config.yaml
d_model: 224
n_head: 4
n_kv_head: 4
d_mlp: 896
vocab_size: 1872
norm: "layernorm"
qk_norm: false
parallel_block: false
init: "uniform"
init_std_qkv: 0.0288
beta1: 0.95
seq_len: 512
steps: 9771
MLP neurons of a small language model. Each row is named by its layer, matrix (up: input weights) and neuron, and shows model dimensions 0-127. Each number is 200 + 30 x the weight over its row's rms, rounded and kept within 0 to 999.
After each neuron's rows, "fires after" lists the tokens most often just before its 100 highest values on Wikipedia text that the model never trained on; "fires on" lists the tokens most often at its 100 highest values on Wikipedia text that the model never trained on.

L2.up162,187,239,179,210,195,224,176,179,177,130,240,204,178,172,222,190,151,217,209,155,186,173,168,171,225,201,257,147,168,244,227,155,171,168,220,246,220,221,202,212,185,179,197,220,197,239,191,207,293,175,236,175,168,256,218,205,190,164,206,204,204,234,231,173,189,156,189,205,218,197,210,179,209,220,192,163,234,260,192,196,241,175,254,248,213,139,225,244,212,222,226,202,147,178,191,186,187,219,240,184,239,207,211,126,187,232,149,199,178,178,246,216,257,142,234,229,209,276,198,183,193,164,187,201,274,189,203,221
fires after: ".", ",", " that", "op", " p"
fires on: " she", " She", "hy", " there"

L7.up329,273,191,206,168,174,192,184,170,166,204,232,206,194,128,203,194,173,148,177,198,169,247,186,201,203,174,190,154,218,167,178,148,227,207,188,194,214,194,187,175,196,209,218,228,224,219,209,224,265,181,177,223,182,173,201,196,214,169,218,204,189,256,264,176,198,193,261,192,172,238,242,241,201,187,150,200,202,187,172,182,144,157,222,245,194,225,210,240,175,170,200,240,214,138,159,175,214,137,201,142,217,201,225,201,210,166,183,220,187,188,218,166,170,214,214,167,157,151,226,214,245,236,313,191,189,176,256,209
fires after: " ar", " Ar", "it", " a", "olog", "-"
fires on: "ch", " c", "ect", " member", "ist"

L5.up669,210,185,169,194,217,241,157,111,158,167,192,184,149,231,229,208,233,205,262,191,234,241,214,198,156,163,188,214,191,221,167,226,246,172,176,161,188,168,169,200,242,141,194,233,230,270,194,259,243,216,176,228,227,220,185,252,225,188,194,237,179,203,192,196,183,178,185,236,223,220,182,173,166,187,192,191,217,168,147,183,233,201,252,200,195,178,148,188,232,194,216,151,181,187,216,147,199,251,188,218,176,167,170,173,273,179,209,214,180,219,161,224,230,250,212,147,126,219,204,175,236,191,180,215,180,223,211,184
fires after: " V", "im", "ol", "iv", "ed"
fires on: "ent", "id", "ill", "er", "en", "ut"

L6.up431,188,245,182,183,188,218,193,203,194,217,213,209,261,221,172,186,168,237,193,225,191,200,182,163,180,264,212,237,165,225,189,176,224,159,207,199,261,227,252,172,219,240,217,152,204,193,234,147,168,176,185,150,244,219,157,245,158,214,192,228,161,223,248,220,236,193,180,202,235,216,202,139,256,227,242,208,181,207,148,156,189,231,165,244,228,189,189,192,189,208,150,145,188,233,198,223,250,214,212,136,204,186,190,214,252,197,255,262,213,176,261,221,204,239,198,163,190,167,223,211,261,198,196,196,228,172,209,135
fires after: " man", "ra", " Man", " comm", " am", " ann"
fires on: "u", "oun", "ul", "um", "or", "ong"

L5.up816,199,217,215,220,217,205,206,224,175,167,205,201,201,217,187,176,217,217,166,133,172,261,174,168,179,231,152,211,182,217,186,221,177,157,226,183,236,232,161,269,155,223,244,194,299,216,182,227,225,153,147,218,187,168,227,188,207,259,234,174,209,180,193,213,208,180,191,183,212,192,213,210,238,186,183,229,167,197,209,156,188,165,205,192,150,224,187,220,232,241,198,163,206,187,202,250,298,202,193,217,184,185,215,225,202,159,211,187,202,224,208,151,266,241,205,190,131,217,171,218,179,212,185,119,185,166,221,167
fires after: " o", " con", " en", " sub", " cont", " tr"
fires on: "m", "pp", "av", "em", "st", "v"

L6.up278,203,192,205,176,195,202,227,203,174,201,106,183,205,228,164,236,216,150,213,231,202,190,204,221,197,204,211,187,228,158,175,236,147,203,226,246,206,183,211,184,217,145,249,185,166,193,225,219,249,233,170,204,185,143,193,128,175,204,173,154,195,244,175,205,172,227,187,183,236,147,239,144,200,191,193,156,166,169,176,205,220,183,223,189,199,222,210,213,245,195,165,172,237,215,187,191,275,199,211,211,213,204,189,201,219,185,195,150,195,260,200,212,193,191,145,195,237,253,185,162,267,235,255,229,193,233,232,165
fires after: "y", " to", " Sy", " ty", "el"
fires on: "m", "p", "v", "d", "ric", "b"

L7.up46,207,221,148,241,188,214,179,207,192,195,203,170,193,196,189,220,229,149,196,220,207,217,214,223,196,203,170,200,198,205,266,211,218,162,187,171,204,213,167,194,224,222,196,149,193,190,173,239,237,221,257,228,189,254,221,202,228,172,201,234,173,260,175,173,216,183,212,252,188,210,194,212,165,185,164,205,233,204,180,158,180,249,204,211,283,218,189,180,177,138,191,180,186,190,199,173,193,184,176,242,184,219,159,219,194,217,176,256,197,227,106,185,217,204,179,165,203,176,210,140,214,157,204,161,233,209,266,224
fires after: " A", " J", "z", " Mar", "v", "ar"
fires on: "im", "lex", "an", "ar", "er", "on"

L7.up777,191,179,159,138,205,218,153,245,169,211,193,172,176,200,261,254,210,226,190,212,227,195,214,227,186,224,168,228,180,246,259,196,214,174,163,282,143,168,194,262,212,205,195,152,222,176,225,207,150,200,207,208,202,274,247,196,175,204,157,238,190,239,166,218,255,201,180,228,189,245,141,193,182,219,203,215,184,183,242,190,137,213,235,164,196,174,169,247,191,164,157,212,201,198,157,182,211,206,209,138,166,211,161,139,176,201,246,253,214,178,167,183,194,203,168,171,233,140,194,198,220,224,205,138,203,196,185,230
fires after: " An", " A", " S", " In", " gen", "n"
fires on: "er", "s", "on", ".", "t"

L5.up699,209,226,213,222,217,198,227,198,211,222,129,183,212,249,177,182,186,200,224,169,224,201,228,170,173,172,119,203,169,214,208,133,223,244,196,193,217,194,270,257,181,205,256,235,209,198,166,200,244,177,212,220,155,146,185,151,176,208,139,208,225,195,208,212,170,209,195,235,179,210,211,198,203,210,180,169,151,192,216,184,239,217,211,225,224,227,224,199,186,219,202,163,216,160,198,171,248,209,181,205,193,252,225,191,206,111,194,172,165,219,150,206,140,166,211,266,194,244,178,163,204,206,208,175,228,211,203,215
fires after: "om", " c", "es", "he", "S", " he"
fires on: "m", "p", "av"

L6.up556,205,188,185,195,209,165,247,224,124,184,269,197,189,206,219,210,233,184,209,250,241,160,137,208,200,171,226,218,236,253,144,186,149,206,192,179,242,195,195,182,207,189,205,199,178,219,172,207,153,187,188,231,189,172,229,203,150,227,130,199,202,207,226,222,222,154,222,179,183,213,203,233,185,240,272,194,230,228,177,236,106,183,164,166,254,239,198,203,214,177,203,198,208,122,170,208,198,217,165,171,142,228,176,231,244,199,212,163,159,165,213,132,201,188,249,233,169,178,214,232,252,203,194,173,194,206,195,185
fires after: " F", " f", " W", "ron", " Gr", "ig"
fires on: "he", "it", "t", "ap", "act", "qu"

L7.up716,188,199,215,166,230,128,172,199,201,183,198,153,216,177,175,180,182,195,226,244,154,214,221,238,202,206,233,150,224,219,192,224,228,209,204,180,179,222,224,250,196,249,239,242,165,165,264,177,201,209,200,192,140,211,212,202,235,205,225,194,210,223,173,184,222,194,181,222,195,187,172,221,199,176,256,170,201,213,184,168,194,214,165,185,130,234,171,230,223,222,191,221,220,174,187,196,226,164,137,194,226,209,202,231,169,185,234,238,154,177,204,204,193,171,218,171,169,182,147,199,268,174,153,195,190,197,238,190
fires after: " No", "'", " j", " n", " al", " ar"
fires on: ".", "re", "ust", "ob", "y", "ie"

L5.up790,168,210,228,197,215,242,280,177,196,209,171,135,231,227,191,220,195,175,180,222,149,199,188,218,219,208,228,176,172,245,208,161,169,194,200,196,174,180,251,203,262,232,187,174,241,182,144,183,184,224,218,239,164,144,191,188,158,206,188,191,207,209,176,206,165,209,180,183,217,235,196,180,134,237,160,204,210,168,212,183,201,224,165,250,168,189,165,230,229,144,155,248,243,133,160,182,199,228,268,187,238,198,156,197,167,240,162,210,206,176,207,158,235,192,238,174,265,222,202,165,178,178,188,194,210,190,221,191
fires after: " L", " st", " St", "ron", "L", " J"
fires on: "e", "u", "en", "ou", "ze", "a"

L6.up492,229,214,160,268,238,167,179,152,178,189,216,151,240,195,247,165,172,238,218,119,183,215,157,167,216,235,249,177,231,240,193,261,156,201,220,181,195,198,183,169,234,221,189,142,228,221,230,224,222,212,246,205,172,178,150,208,241,221,168,230,205,158,225,194,157,168,226,215,211,165,216,194,159,181,173,209,260,230,248,160,186,199,222,174,207,208,191,200,182,253,229,194,194,173,203,204,201,246,178,210,180,202,209,215,253,224,212,190,194,207,159,199,218,185,150,223,175,178,162,102,221,172,212,185,268,164,199,194
fires after: "ark", "il", "oung", "arg", " includ", "tern"
fires on: "er", "et", "ar", "e", "al", "le"

L2.up175,190,270,202,183,128,200,276,192,184,259,204,152,175,224,171,232,242,185,162,136,149,203,184,199,174,180,218,188,212,256,160,200,191,255,226,218,216,152,196,222,224,178,186,234,237,199,189,226,170,203,237,216,197,165,248,207,177,196,188,184,196,184,182,210,202,237,207,204,245,222,264,176,184,196,120,194,226,190,178,202,178,192,167,176,233,244,178,206,128,175,233,251,166,209,145,156,147,169,199,191,210,189,200,211,181,175,207,168,148,196,198,227,228,160,245,228,181,184,232,154,181,222,176,229,156,177,239,231
fires after: "°", "\n", "″", "2", " (", " km"
fires on: "W", "-", "E", "}", "^{", "\n\n"

L5.up244,220,235,186,184,191,184,170,164,204,186,209,170,228,215,208,221,169,220,226,200,197,212,181,226,190,227,196,148,227,222,193,172,195,221,178,234,181,201,231,253,183,179,199,184,211,197,224,195,177,171,240,213,210,273,204,220,216,209,158,191,219,209,157,250,247,239,194,176,233,228,253,201,197,198,197,186,164,163,209,182,187,196,217,186,160,127,233,177,180,214,147,136,187,200,227,216,232,265,189,208,216,148,189,183,218,219,243,155,179,179,205,182,170,227,245,252,272,201,182,165,188,221,214,150,231,139,192,198
fires after: " L", "^{", "ol", "id", " D", " N"
fires on: ".", "2", "z", "1", "ó"

L6.up293,220,235,175,189,181,284,255,150,157,172,184,188,210,181,203,247,242,232,218,195,241,165,228,233,228,193,205,190,156,193,254,211,235,179,189,222,168,197,192,214,199,228,201,128,173,217,170,185,209,242,157,207,203,167,254,212,177,186,238,184,147,267,143,237,165,215,155,197,202,237,196,207,252,156,210,185,226,215,188,185,183,145,215,244,133,179,249,197,198,165,212,243,195,176,218,190,242,236,134,278,245,195,225,179,160,220,202,219,234,210,234,220,232,237,192,157,231,260,237,185,189,214,234,191,212,198,182,228
fires after: "el", "al", " Is", "ur", " Car"
fires on: "t", "d", "v", "ra", "m", "im"

L5.up580,236,218,161,221,204,247,166,183,243,155,183,195,249,204,268,200,211,229,252,197,245,196,241,186,183,200,191,172,150,160,169,141,236,220,199,184,231,188,157,197,281,216,171,208,227,197,191,189,162,186,189,192,206,169,150,155,189,222,197,203,188,199,177,216,184,213,235,205,189,221,179,246,199,224,214,185,224,212,228,169,201,208,217,166,194,185,224,221,190,158,143,170,231,224,121,212,243,187,224,169,224,205,209,179,245,183,253,166,216,138,161,233,274,265,197,215,158,206,179,196,219,240,254,164,217,211,178,194
fires after: " an", " were", " c", " a", " most", " is"
fires on: " ", " was", " un", " \"", "g"